python train.py --n_head=7 --head_dim=128 --tie_embeddings=false --init_std_up=0.0215 --optimizer="muon_variant"
MLP neurons of a small language model. Each row is named by its layer, matrix (down: output weights) and neuron, and shows model dimensions 608-799. Each number is 500 + 40 x the weight over its row's rms, rounded and kept within 0 to 999. Numbers have three digits each. A neuron's up and down rows have the sign that makes its largest values positive.
After each neuron's rows, "raises" lists the tokens whose logits its output raises most directly, leaving later layers aside.

L9.down53:488510474537498515504507483506464462461503458546450501448440528478461567498486515439471522564572541526505547480563484384565499448510470464462539483508495487486519439466509501518481474534551507505553441433496494471469489531491518480514532441532496508525523536475470462559436586516535520498487439493471449501509567445468495445485456541547516486513487563489493422555565495484447484504514417490439462590560455451512447499497501410544564530506498539570503519509502505454460507456566524506527497517594503541459544434477552488448505471515528463524392524557484510486512468516501528527
raises: "re", "ro", "ad", "ran", "res"

L7.down973:506501553453493419433609561538451498545495526482479564428541529463469516523535548527485512553595537544501474471506509491436507532532498513493573463547547502522499439510482524458490523505524527534462546476444508526475463494547555500432530477484556561461493458507562487453479503463509517505464475573465508579608458514469531459507485500458496482524459471515526480467459528513469414451458471493459539453529473515489510438465522451538528535516497429500433484520509482563483499531517497459491542495525480463532537467536510521496495505568474496480534429475562486547489535511472495508
raises: "ising", "izes", "ign", "ise", "is"

L9.down1497:537535484529457440499570502558532483498515561551516450535484467523417442460511575597570465512548585432500558464513497530477451479518521520549576485492502530590518430503492542504569481539549580474510549513532488511537504475493512465458494461545475522425407452500461510545576499505476523504551461441552490487484542483519521473514540402453481435481521538525420554501454593548448502506519601547527520491487460512497494473498441495514494543480521509479492487498477487501475455473484479474518494464526514560501479588564489504501509446473423469476423445499519526482493482435471447481
raises: " survey", " analysis", " study", " data", " review"

L7.down1269:501479567527472442463459522466530518554525566545475439506394454479454454504524469470453467516530461474479485537470472547513476496525552535523462458534536423514428409547511516519532508467517505496530497502485415503486513487464523492453469462484563497504477490537431509480498524564514478487495566562485510494488550540522444479519495447483500467452480545434544470544481538422548530471502455417536450469513527512511477412534539575519427489524463514444507462540431478506481515516488449532525537422491454451585533460476485546557504477511506463417410421511439518530447566531411499445
raises: "His", " he", " his", " she", " He"

L9.down600:516446496476493464526527381505599538485487472483429511532484486471506484503473531491489469487543517478465484500589488427495470526512542465476518451520482534504439499575506539505538459496498541512514416512497509597528529477560451486441484501505534533554461546522514456529493517453550435475444489473499490465441549486453535507492462572426511504553520470492503537500475524455468570561504497561452498518420515491522509527509527527493556458432519466527531590499547495485472523533520474490584508468548511571497489450506508493471536416518504498475451519508479488521475441509499456463
raises: " board", " impact", " death", " investigation", " hospital"

L9.down569:534483492513487579493556491489532525515516552512506431534420556527431477462536554530503454536479561434501530510479502549445491443445505501506445479485479457488484532527476435509515469593511529469502465478667535445471504502511480423615583490471502466561496483521584446537641467536465512533475492509536465505495546409505492486476541487510549525491455474499528442446502517535532480498599478459413579561491491487529415465508479523469454504498586507489434493502499558560480512569558483523481424464422552457525462474501486515564512511496462502477410520524482409463506525485552536482
raises: "isc", "eter", "ire", "ist", "esc"

L9.down1928:546514574477514520514430523530516528493524545543500490478490459493528405518552561476545537476504512530509533537470488485452530488426491428462536452476473495490507491515476499440544505444526511504519523454526471394582487595446485487524480492375503558565518459491449562515462463497515412516520539483468521521464413498486506529537447528535536403427539520500490574517586507509544523445586513490542451514434481516467424482504566547499471542558599495514448433492521488555533473508537449460490523529542517509487495504509485486545564506489492485553441499449540537546473566510430497494
raises: " part", " a", " another", " the", " an"

L7.down2065:550491502497558552473433553497467538480475520503511458528468533572529506415417488472530510527523449475513540478600523537519566501443492501420421431464506426438440486439490431513533534578505585505480523448525523466512482458448450467502419452440522586507371482535544541508536478454505536516545476520482484583573503518520499519561533513517567486501517526449529482500496482503467541496504546468480493530487492510506501557473505538516425478530532560593533429524501457525504569517562489528399526521527467507488509472510521546511467566504427457539512497449502483495541460541479543535
raises: "ier", "ure", "iers", " contract", "uri"

L9.down372:467569498496459472467486535464525465397493487472497445497543498541505478566454510547544454558504481522479506493437496533482476553465463467464546502448477496441486533469479523465539516507514485474474506523525451569483521532497469471514460521515474548499440499503469493491499420531440423458544542494462471475569502515497532552476468512517541486600558491503543458505516483490499522562488511521499531488541468511484514472528527459450487505565513534441527550473490534518453482527517387505517445510411514496532495518477585444465500537492522492482511523564571576469407468478494502427
raises: " =", " \\", " :", "$", "="

L7.down1271:512496510528581529540540460468519542506487481588577513548493532508567545493526529466437475502509445467446487503456505465454522559486529490481469448520525534484475463489552496539565444470514485518506489483482443500525500473513539425501526431438441366478543528599500525541528514478564553510473577492525513499558551515464470504493440490431413568490469493579473552508476502502505556530505511477563598484608500590475536524488490504450494457464514436472460524515498445448501476560508550442466530510497485473502465510494510571431465524482537433488475488532480586589498515495510505447
raises: "eral", "fan", "me", "bert", "pha"

L9.down776:533537593473463529567504552544499502506461532428422471557500436517521483552507568506546473488566411477520517511487501514507501434454510513560508541527556456440450494436467463478482549531488511534536489483564435409479432436466558424518468471549552515493470522454515513408460400465477534451505522469492495513481452482482403602538547536586512486533447452507548535555482500513540533488476561430491473576475487490469544539535483474527514477552554590466523531569514463466471454480591446461515527519518519523447573515498492522522520461451467491433456494533582550534527614567428481459
raises: " home", " south", " back", " east", " north"

L9.down2079:537519505453462493557485478486534503472532542428524432447535560500492469500528454502474498454541440458542517447492511528454424534493524508466460477511465517473495501452550434520486509511477482437515453508451500502525498517507533480519482530596517528494529552479466498541454555451444483513452544406490467521539519508574465519503552538485499450458473476461500506466495456405516476508533435505457519513484426527410500484478432510490481474518545430502485499485502481533547545525518493490531520520537464490506466564416525540586496383568475491447520463507512436469518519534463509592
raises: "osed", "ose", "eral", "ered", "iate"

L9.down544:532426494499527472508540489464526515490472461502433519505431510500524549505583530507525573452469480474421539468561533456472482483479497528396502524537520469493517567435497494533554490539565480546545512549491449463511499476524493516512416417475564454535477464498494506485468479563493502402473472500532534455493574537451469502543521495494466508482457561470480420526484455464456531516537438444498410497560493539489506487409512520531478498453484503521509487451443535485468500543536560501530451481599457494502510479510462475490474561568484463482536536499478470513488505457562506490
raises: "ry", "work", "uri", "ure", "hold"

L7.down1313:575503485476506446430514460476440465583530549474534495619523446574443491510484517494491515499523495548479541424538513491475569496470529522575488478491527507530517476439445521527450497444472541485480487506507543507537453598482497488545562520512493538580508497494494508505496524522478481473491425487501526517566457485495494556541508514459537443481490530537467451437514543549503524503472453530543495549528511487576532488509561355464437521553616513530457516485565524499481614509510496405515434505505489504434505530559605441436555539565506464567478514527558498505450504550505535531
raises: "ise", "isa", "ize", "ises", "ising"

L7.down1035:503503518518402484469529525495459464444461534462470482528537455507572449522476452478486503483545467447559475449401447507457561590538445427485515530481496475531533469504466532450519460492531516484561472459550538562540494519487520521468477494455475525441491485422443478481520550478517556484478473529579583539482517540540499420461489471486498482508485582542467506436524504510503555507518509501457502545514520510521504444487547501528535555539533479454457544531511502475483560434490580528481493422461457420517495470521508527493434490551488543577550453473470579479463519438515490576
raises: "tes", "de", "die", "den", "bus"

L7.down174:494541464480531492465540594416561432481555589519504541478548562526496503495486464477574485498545546479466471588487585525516448534509512557552427489488431495464492473562514583456434523481536507412526486537554427460511499462466515435556481457571532518481555584465479548536465550480511444426411456501494542470553517453484556393505453452499467494526507483452466470506487449452501477510519508575503549576493430516449541507514505479501509567546480501534479530626524570491512556548458523528527509510495507435501499524522436483473503565539552531537481545529499506512482534563528503464
raises: " tank", " bomb", "field", " forces", " arm"

L9.down1838:453521453448558481479487465526502509529537564452470539516582603442500498466504500508527507507499554468404513399522494531461494544430511571517476513505512468558608566503447461534591468470438508536525490508459534491529502554499509558484476566441463526529535482481504460532603560539449492533532584483552518502507495460533409446531538464531536512472480507583567437496446514499542486426529482423513615498465523506464501536560555529585373511483531498512472527474543505518621533536464550524486463480585505484442458511551465481551452441428493576488458566477488504531558441501456481514
raises: "uma", "uta", "uh", "une", "uz"

L9.down1991:466473534549525522503504497515486459481479447433520452527508531446481447524552537426463520457471496418493484556504492468482483451482518473505467499519551474458565505523455547512508499450551371490497478466468451537561474591496559423587528456554597450499464461492527510466421520479486486465500456533530500460436504561481454499601415469547476484548540543504436509497429510512462501536474472463435462529483519564504572518541513430483568538558570546502477481493532496482455522515413515543474517497490546470482482560580471442431503480467475560555455496521489524537543568493533462491
raises: "tra", "ci", "he", "ena", "ham"

L7.down1206:503518474474476528521531489511533477463521481525455542449552553499508469511440540586524572506525543515459495541597456481467478509525554542525492485528509615538475518516515457458525467564498517552510476501496503525484554522428429462483453480486537459477500492492487495518410478518529525481564525529536570433495543525532487570538486434504499459532539514527517461521502459479535535498514475462481506521478451509472513589500534513521486438494481515489442508471509484453472467472495525483508481525490500534483496480563525504552583467487506487466466514542445557526572520548557510547
raises: "nce", "bil", "ble", "nt", "und"

L7.down429:512512490462452504530486498502529485502497544460475508551549501490459462513519488531477537500479531487498488519523536513566521522551437512511483461485488410463477554588494481480465516576509524552486533502646432492551546458480521516518462542500458470541491525529501498511486500558439531446532487505520491569576535570536452469567439604495453526468499561480480477499501473446470510528449496523519523502438539474540517510495503560470497474433531525532517496580473465465488412499540496458472562484493431530456545541575491461519554450454584415491461588412584477483547570427564538511
raises: " artists", " include", " mostly", " such", " many"

L9.down1200:477523502473486435490471441495468550542488475421469586441467484506449496530426479564508499512479437503503480508497517551515489473442567556521492532516497481476501465467474512439475548493508496447556474535498602511484514502505548501440445483511541495488510421601463446501493519456486449485592482422498487456453494570450500515529505515428459493507564511490510509490491533473471507494549436498487453618512445456437503477504414480531414501529493590519414512575501565515476521458517433486434511524518436479520504468538526507539468433489540587485469541483563490533487523494445497482
raises: "ation", "ating", "ations", "ator", "acy"

L9.down1363:434484538488423508439459482546512505509432458462495539496441575492563513485466569474465516526464492506495463488500490485542446500384515429516538537498486499454530457530519559518455518475483433473501451489482456593488439443519524498427500512464512425499373494476479509455512524492545491460580456487554492520522469472552485507552469527506501444444489470554451496504457459455477416555558536479484549527514548452487538489449471522466443479539444510508475524505442502443490495517462431527447503565472510527488469464500530455539559504496542577550474516527467464472587488487500530563
raises: " 4", " 3", " 5", " 1", " Three"

L9.down1645:521531502484423453568445551524467506558515444403520465473483505504465367504475474533506476550462568500491437498466424579482536529531514471553382587468458499477540520480465565560522526480500509499521563557542513507481517469482556434544499491530485527494520507503524492465519549442484588518455465532446491528486487483535528584526521460483524461513518472473451473455521498443478466468526545527433518479500462533557522477538519494524510477469487525478480534554510518523499484496545517550518539518490526537469545483530496551486499487490566549478505474521512580475483511532459524477
raises: " of", " peak", " 150", " speed", " least"

L7.down1900:495508547429526535529467486448493513510513457513475450491518474553510560526465541485571539523483551470472482531557572461515474529538479542480477535524483536516551557451524479504448502493484422464543543441526636448432565482559533538559497494470510446533474535450495443472447540493506522500551490495512481522553484501515469589513533517524485476542441497561497500508460448511477504576528499520535496489418486510464546449495452497511573538519477519445514549530464452496510521456524417502580400539502506489467514499418551519583511499528520410487438434460496512513520519549420436490
raises: "uch", "wn", "xi", "ast", "ne"

L9.down1619:526500406465469489560476541472495598478506544450482565507568477558548416545532550503510532416546505499536593490505510475452559528463497527404456488520597486519491462537489549522429549513589437468487529503523450485462465519521569489467577522560565471494498437490478491485462535495547492464470587550535522450490463491554449466560457504499461512503506521474503489511491483565496451491537458519578595517487462445512495525533430447478520441533507500546455520536464504514507535448490471491527521536423524580478555512540495530527541455495550535535468487490459588509544546492395574484
raises: " east", " north", " south", " west", " northeast"

L9.down2196:478473630464522514471524465569527458543507551460472532502529537520577549526517466445507512490518482494532491548475574496484414471495493465526487558561478464540498509467480514498485415532502475457455515449504532501463472506566506490520509491445516521491520468529543532490581513492484522421451448500541510519508451520527514445543522537572509511448542486478487559489536513547454583510466525595465495415492437466551522428533547502519417581512471480447514540470557537503504515455488522483476546460490497527458512494543569503536566538430508578517526488475534507433448464511483490533
raises: "ever", "um", " a", " two", "ew"

L9.down1713:524544499481439527512572498473495491481556478475570533517460486424456478493411551559551466497552511512554498469482506484500428472505507487497519562541507481510427556521536499464436426514457508506522468452507464489539470546488459607450578408439473488514517358503490456593502550536485552484506396455488526470514546528450506539499455516409491502557500461448484467423444494516490469484554460532508464497460503467417455412486503518473589549441490474474499506517413467516500533480535533523488455543499430491515514515514446511482569595547483581546521574446476447506489516475437530589
raises: "dis", "ated", "ations", "ating", "ative"

L9.down1221:525470510485478465505512541476505503568468549588479540504465514597479452538514525484445493467514519455553531469513498445479406503422411491503502502475479514500485537419505495527503534487558492497501465527456479488535462506481538425524441471502525505445513491514495568507432481526559502498569451497518507496493434475486573534484505470482548533432423493556507533507532509504504510488506482464481468458483463526512462506515540469564469491489488560492407547491509484518445467441500557476465496438582499551564498466457521481493504511517570454441517561395535529501558488458537510542
raises: "gen", "ti", "bl", "he", "rist"